From a checkpoint of a small transformer trained on Wikipedia.
Size: 12 layers, width 512, MLP 2048 tanh GELU, vocabulary 32000.
Training: a variant of Muon for these matrices, 845M tokens, 12887 steps.
MLP neurons of a small language model. Each row is named by its layer, matrix (up: input weights) and neuron, and shows model dimensions 192-319. Each number is 50 + 10 x the weight over its row's rms, rounded and kept within 0 to 99.
After each neuron's rows, "fires on" lists the tokens most often at its 100 highest values on Wikipedia text that the model never trained on.

L7.up1276:46 38 62 62 49 41 48 62 71 45 36 58 53 46 51 48 50 53 47 65 40 49 59 57 51 63 62 60 55 35 38 48 58 52 45 53 55 55 37 45 62 55 67 38 45 44 59 43 31 45 39 52 46 42 52 61 52 62 47 50 31 37 52 32 37 46 51 63 46 53 59 60 55 48 58 54 41 47 52 53 68 59 40 36 61 41 35 48 50 55 39 44 57 34 53 45 40 42 48 43 49 49 60 32 52 55 45 67 24 36 33 67 44 27 53 50 54 48 56 54 67 33 50 54 61 57 30 50
fires on: " and", ",", " or", " for"

L7.up850:22 36 44 43 31 80 54 60 69 59 59 29 79 47 48 52 52 52 52 44 60 48 51 60 57 69 59 47 39 49 54 41 51 36 66 32 40 48 39 49 44 35 39 49 60 33 52 53 55 52 46 56 49 38 56 40 66 50 50 32 42 51 45 51 43 65 46 50 54 64 55 62 48 49 50 53 33 27 53 62 39 37 52 50 51 45 39 44 46 66 41 56 44 51 42 38 47 44 44 45 46 39 27 44 51 58 32 50 51 57 55 28 51 60 53 55 44 50 49 58 56 65 54 59 52 56 56 48
fires on: ".", " of", "s", "obacter", "-", " Tour"

L7.up1951:44 34 38 41 43 59 43 52 43 64 44 40 56 33 49 48 53 45 59 48 41 49 44 69 42 52 34 47 57 46 40 59 59 48 42 46 38 62 56 54 32 56 50 52 34 53 49 87 56 52 51 41 48 45 34 66 53 35 66 46 74 35 57 58 33 45 61 52 53 45 48 66 56 50 40 42 63 62 56 44 47 56 59 57 55 52 49 37 29 31 53 52 72 54 58 52 58 53 59 70 43 49 51 56 60 47 35 42 46 43 43 41 38 43 61 54 55 46 59 30 47 41 32 50 49 64 60 57
fires on: ".", "s", " to", " in", ")", "ing"

L7.up904:59 55 65 56 56 52 42 60 52 30 49 48 45 47 51 53 56 44 36 58 38 45 45 62 48 51 49 46 48 55 45 49 45 33 55 52 27 61 58 36 54 46 41 26 48 61 35 58 55 38 71 54 51 35 53 78 56 55 50 40 54 47 60 60 31 52 50 43 46 48 44 53 45 54 60 69 54 62 36 57 60 64 47 40 58 39 51 32 46 47 37 28 60 42 54 49 90 45 37 30 63 53 60 59 65 43 51 38 42 56 34 33 41 48 55 42 55 45 64 46 59 66 50 44 50 54 37 48
fires on: " at", "s", " on", ",", " of", " in"

L7.up855:37 53 59 54 39 46 45 56 37 52 46 44 57 49 51 71 65 51 26 47 43 36 59 33 66 47 67 43 48 43 48 65 65 49 36 64 66 47 47 36 68 26 66 59 53 43 28 44 44 56 42 44 56 43 51 56 38 62 50 62 34 46 28 43 44 45 45 44 53 63 45 49 54 47 55 49 38 55 39 54 46 50 44 57 49 50 55 41 32 55 68 42 72 51 45 47 38 49 55 45 39 53 45 62 56 59 40 53 49 44 40 41 55 57 55 54 46 48 59 66 45 40 30 50 64 33 58 49
fires on: " and", ",", " who", " that", " though"

L7.up343:57 56 45 42 54 56 67 50 57 41 44 58 64 42 59 73 54 63 43 34 66 54 42 52 47 45 47 53 44 35 27 55 57 41 60 51 54 53 44 32 40 42 72 36 58 61 46 49 49 54 43 50 59 35 49 54 65 50 41 38 48 38 53 58 59 57 46 64 56 32 41 45 51 36 59 60 52 48 60 43 48 45 28 45 72 47 57 44 35 42 54 44 41 35 54 36 38 44 53 42 62 54 54 59 53 53 54 61 47 69 50 45 60 56 43 47 43 37 43 45 70 48 24 25 47 49 53 48
fires on: "s", "-", "e", ".", "m", "i"

L7.up1948:35 49 56 62 41 41 52 48 38 40 35 41 57 76 47 57 44 62 50 67 71 61 38 39 53 62 56 41 53 44 54 55 53 57 37 70 51 53 51 52 53 39 45 49 47 57 43 47 42 48 40 48 47 31 49 68 41 52 39 40 38 44 52 68 47 58 43 59 37 61 42 56 41 61 45 55 54 60 37 46 50 59 48 32 35 43 52 37 54 52 64 46 63 35 41 53 59 42 36 61 55 30 58 39 57 33 32 64 43 54 48 65 49 52 54 52 46 54 49 62 46 57 44 50 59 47 51 36
fires on: " and", " to", " |", " —", ",", " with"

L3.up1083:64 45 49 37 38 44 46 50 36 55 42 53 69 37 41 38 61 25 46 60 68 53 26 53 67 56 53 55 74 71 48 67 47 44 46 52 38 43 50 43 58 54 46 62 54 56 59 50 52 48 62 40 66 66 39 42 65 55 47 58 51 49 56 48 55 28 44 51 32 45 55 45 50 64 58 56 42 51 54 41 44 55 54 50 39 56 52 52 53 43 33 28 53 51 54 56 33 49 41 48 56 34 63 38 39 41 70 43 61 49 33 58 51 53 52 47 58 42 44 57 47 47 38 43 46 44 46 60
fires on: " second", " third", " fourth", " fifth"

L7.up1201:57 53 62 56 54 57 53 48 54 46 44 47 56 57 53 40 41 35 33 55 50 50 67 50 49 55 58 58 41 35 32 41 32 59 56 43 22 47 41 39 45 22 56 41 48 40 39 55 58 59 56 47 49 44 64 55 41 38 46 42 43 39 49 51 60 57 55 44 60 56 53 48 49 60 62 65 41 37 51 56 45 58 55 75 52 62 58 45 48 65 46 48 43 36 47 44 61 59 57 56 49 26 41 52 50 46 45 40 43 55 54 62 56 56 33 48 40 60 55 62 49 41 39 45 55 49 45 43
fires on: "S", " of", ".", " that", " \"", " with"

L7.up1871:70 56 40 48 62 41 42 54 50 55 35 64 67 56 59 51 66 56 36 45 52 69 67 55 43 61 54 50 47 46 40 55 36 49 41 41 32 39 41 58 39 46 46 43 45 44 52 38 48 52 44 51 53 33 43 45 49 49 49 54 37 36 41 46 57 36 52 44 56 64 57 44 49 51 48 64 54 49 48 46 45 41 54 54 63 53 36 47 47 43 57 45 36 32 54 86 58 44 56 48 49 47 58 37 51 24 41 48 56 35 39 43 48 44 74 68 42 58 53 39 49 45 33 45 54 49 53 60
fires on: ".", ",", " of", " de", ")"

L7.up693:49 68 50 51 57 40 45 52 38 50 56 51 59 41 49 50 62 48 63 39 67 56 32 21 65 63 40 40 66 56 36 50 37 42 56 59 59 58 47 60 78 37 77 56 50 51 67 49 38 50 36 49 32 27 49 43 59 50 49 42 49 44 53 56 60 41 44 44 45 32 44 55 39 34 36 56 59 55 56 49 68 51 51 50 59 57 68 50 32 47 47 60 44 53 50 35 43 60 42 47 37 47 42 58 47 69 55 43 58 60 45 47 60 45 59 58 36 60 37 51 49 27 52 52 70 39 52 49
fires on: ".", "-", "t", "or", " |"

L7.up1272:49 41 51 59 72 59 39 76 58 45 46 41 46 44 54 59 31 41 34 57 57 60 38 51 55 41 51 54 58 58 54 31 38 65 34 51 54 46 50 63 44 52 54 55 48 47 44 59 52 53 34 49 56 56 61 45 59 67 58 76 53 38 63 67 51 59 36 38 61 51 38 54 73 59 54 50 48 43 54 54 63 41 54 54 37 34 44 56 48 32 60 56 32 47 48 58 48 44 32 47 54 39 43 60 40 55 41 67 52 50 38 58 49 49 42 39 62 46 58 55 29 55 47 43 53 44 54 45
fires on: " |", " ", " (", "-"

L7.up1714:50 48 61 55 50 50 50 56 63 62 49 48 54 39 55 34 61 55 47 52 49 57 57 55 63 18 58 42 50 42 41 50 39 47 62 54 45 40 55 60 32 55 50 46 45 53 52 41 53 36 66 51 47 29 44 55 48 55 66 55 74 32 34 47 57 54 34 63 42 41 72 48 46 48 68 54 42 47 36 38 59 45 49 35 43 32 54 52 44 58 46 50 54 60 34 53 56 65 47 39 31 50 44 73 50 54 45 41 45 57 42 35 47 50 59 34 49 55 39 48 69 58 52 44 47 53 46 57
fires on: "s", " of"

L3.up299:48 59 50 63 64 61 40 44 29 55 43 46 48 51 59 44 55 37 37 54 37 51 69 48 50 50 51 39 54 51 65 36 48 41 36 55 44 34 51 55 66 47 63 42 46 58 59 65 53 60 42 59 37 41 47 34 56 58 58 46 58 41 55 52 46 39 34 47 50 50 41 43 43 42 51 40 60 54 61 48 33 40 44 45 45 43 46 45 52 44 58 36 55 41 61 61 57 47 65 43 41 55 63 80 39 52 29 64 26 51 57 56 47 44 51 30 38 57 64 47 39 45 49 57 56 60 64 49
fires on: "==", " =="

L7.up970:42 32 42 48 51 55 44 40 47 44 46 63 39 47 60 56 52 47 41 49 54 44 51 46 35 52 45 42 43 45 52 39 67 33 51 37 28 35 60 44 44 52 45 54 62 46 34 50 53 55 48 28 77 34 40 61 49 62 61 31 66 43 55 54 46 57 47 52 64 42 52 47 14 71 54 55 59 46 46 46 50 53 49 56 65 40 64 48 35 63 58 53 51 38 54 51 38 65 61 46 67 56 34 57 33 55 53 49 36 51 50 30 57 56 61 53 35 49 51 48 54 48 59 43 62 57 49 68
fires on: "-", "s", " which", "ing"

L7.up163:41 61 44 60 57 50 46 53 52 34 64 38 40 44 60 47 54 56 40 49 50 48 37 72 43 54 60 77 62 48 61 55 66 46 44 50 50 57 54 54 50 62 51 44 35 49 42 43 63 32 52 51 56 46 50 43 47 62 55 40 59 44 41 50 53 42 56 47 46 58 45 51 42 43 37 49 56 45 58 71 73 51 46 42 65 56 56 37 50 56 56 54 60 53 49 73 58 43 46 52 33 53 52 56 45 40 37 49 76 53 49 53 31 34 60 55 32 35 56 49 63 57 52 56 54 46 46 50
fires on: " by", ":", " under", " on", " at", " Airplay"

L7.up736:46 51 62 45 57 56 49 62 48 50 54 56 58 41 53 62 54 46 55 47 41 51 50 60 49 55 65 54 41 54 38 45 62 31 59 52 32 33 60 47 56 31 56 62 60 52 55 46 33 48 50 52 54 50 60 48 69 57 71 66 63 44 71 43 57 56 55 47 55 41 55 49 51 53 42 47 40 41 47 43 58 52 61 70 43 54 62 48 60 51 44 61 31 72 62 38 43 61 47 40 44 40 38 69 58 51 42 29 52 58 73 43 53 59 40 47 49 42 38 62 48 65 54 47 38 53 28 43
fires on: " of", "s", " that", "\n"

L7.up1725:53 38 36 52 46 57 57 61 41 42 44 57 37 47 48 45 45 52 68 68 55 56 55 66 35 60 52 37 61 33 47 43 56 43 33 62 55 29 49 50 50 41 51 61 52 49 43 31 48 61 34 52 33 41 51 54 53 47 48 40 53 48 46 49 63 59 68 49 65 67 75 70 48 55 63 53 60 55 38 41 35 53 56 29 49 52 41 55 55 50 53 37 32 51 59 48 55 50 46 56 52 50 69 52 51 24 38 48 50 16 49 42 49 53 42 65 38 47 50 51 41 47 20 61 45 51 46 44
fires on: " |", " or", " and", "-", " left"

L7.up1842:44 34 60 54 51 53 49 62 44 34 42 51 56 49 49 46 55 48 47 41 56 54 54 57 52 47 57 53 55 51 41 53 36 46 57 44 64 56 58 61 60 47 45 41 47 58 42 56 36 43 37 51 33 49 43 44 48 58 66 53 41 48 64 60 56 48 58 50 31 63 42 49 46 54 48 48 43 35 39 52 54 62 49 44 41 59 67 39 45 43 35 66 59 45 61 69 36 52 46 44 49 57 49 52 64 54 28 52 49 47 51 44 48 49 50 60 59 43 35 57 43 68 33 63 61 53 38 43
fires on: ",", " year", " and", ":", " time"

L7.up699:47 65 52 46 55 45 47 56 50 53 61 51 43 64 52 39 51 54 56 38 55 63 47 63 37 63 34 64 58 56 47 48 40 35 42 37 47 56 30 34 47 44 59 43 46 54 30 69 61 47 49 43 59 57 57 50 43 37 55 59 54 50 54 38 61 56 57 50 49 42 54 44 42 33 52 41 57 54 52 60 52 64 22 37 58 36 55 38 48 39 33 43 36 48 49 46 77 27 49 62 52 47 53 58 38 56 41 55 38 53 53 42 46 63 47 52 32 48 49 48 46 49 65 43 55 35 51 62
fires on: " the", "-", ",", " 1", " 2", " of"

L7.up409:27 49 57 50 47 51 53 65 58 57 51 59 44 48 34 46 40 67 58 49 56 70 45 50 51 63 46 66 52 56 56 58 63 57 64 57 57 43 44 43 59 41 43 25 50 50 44 36 37 47 42 39 37 45 63 39 54 69 34 64 38 42 53 65 54 69 55 50 60 49 54 75 56 23 63 64 51 44 52 54 49 65 32 24 44 52 45 41 26 38 64 59 47 35 45 55 45 54 39 40 56 35 68 59 44 62 43 51 64 68 45 45 51 48 37 57 58 60 53 53 35 53 34 57 60 47 49 37
fires on: "s", ".", ":", "f", " price"

L7.up1528:49 66 54 45 48 63 33 57 43 62 40 40 32 58 41 29 56 55 59 54 59 50 37 58 52 45 59 67 39 57 29 38 42 60 51 46 54 56 50 44 41 43 52 52 38 47 53 26 57 28 40 57 47 45 68 47 48 48 64 49 41 40 58 58 39 71 45 43 27 48 59 56 47 57 51 52 68 48 58 51 45 42 49 30 37 41 60 48 63 37 46 73 44 44 46 53 49 46 46 63 49 38 49 46 38 58 48 58 40 57 44 39 52 44 53 59 49 44 60 39 52 54 44 40 66 50 45 46
fires on: "-", " ", " un", " (", " Ph"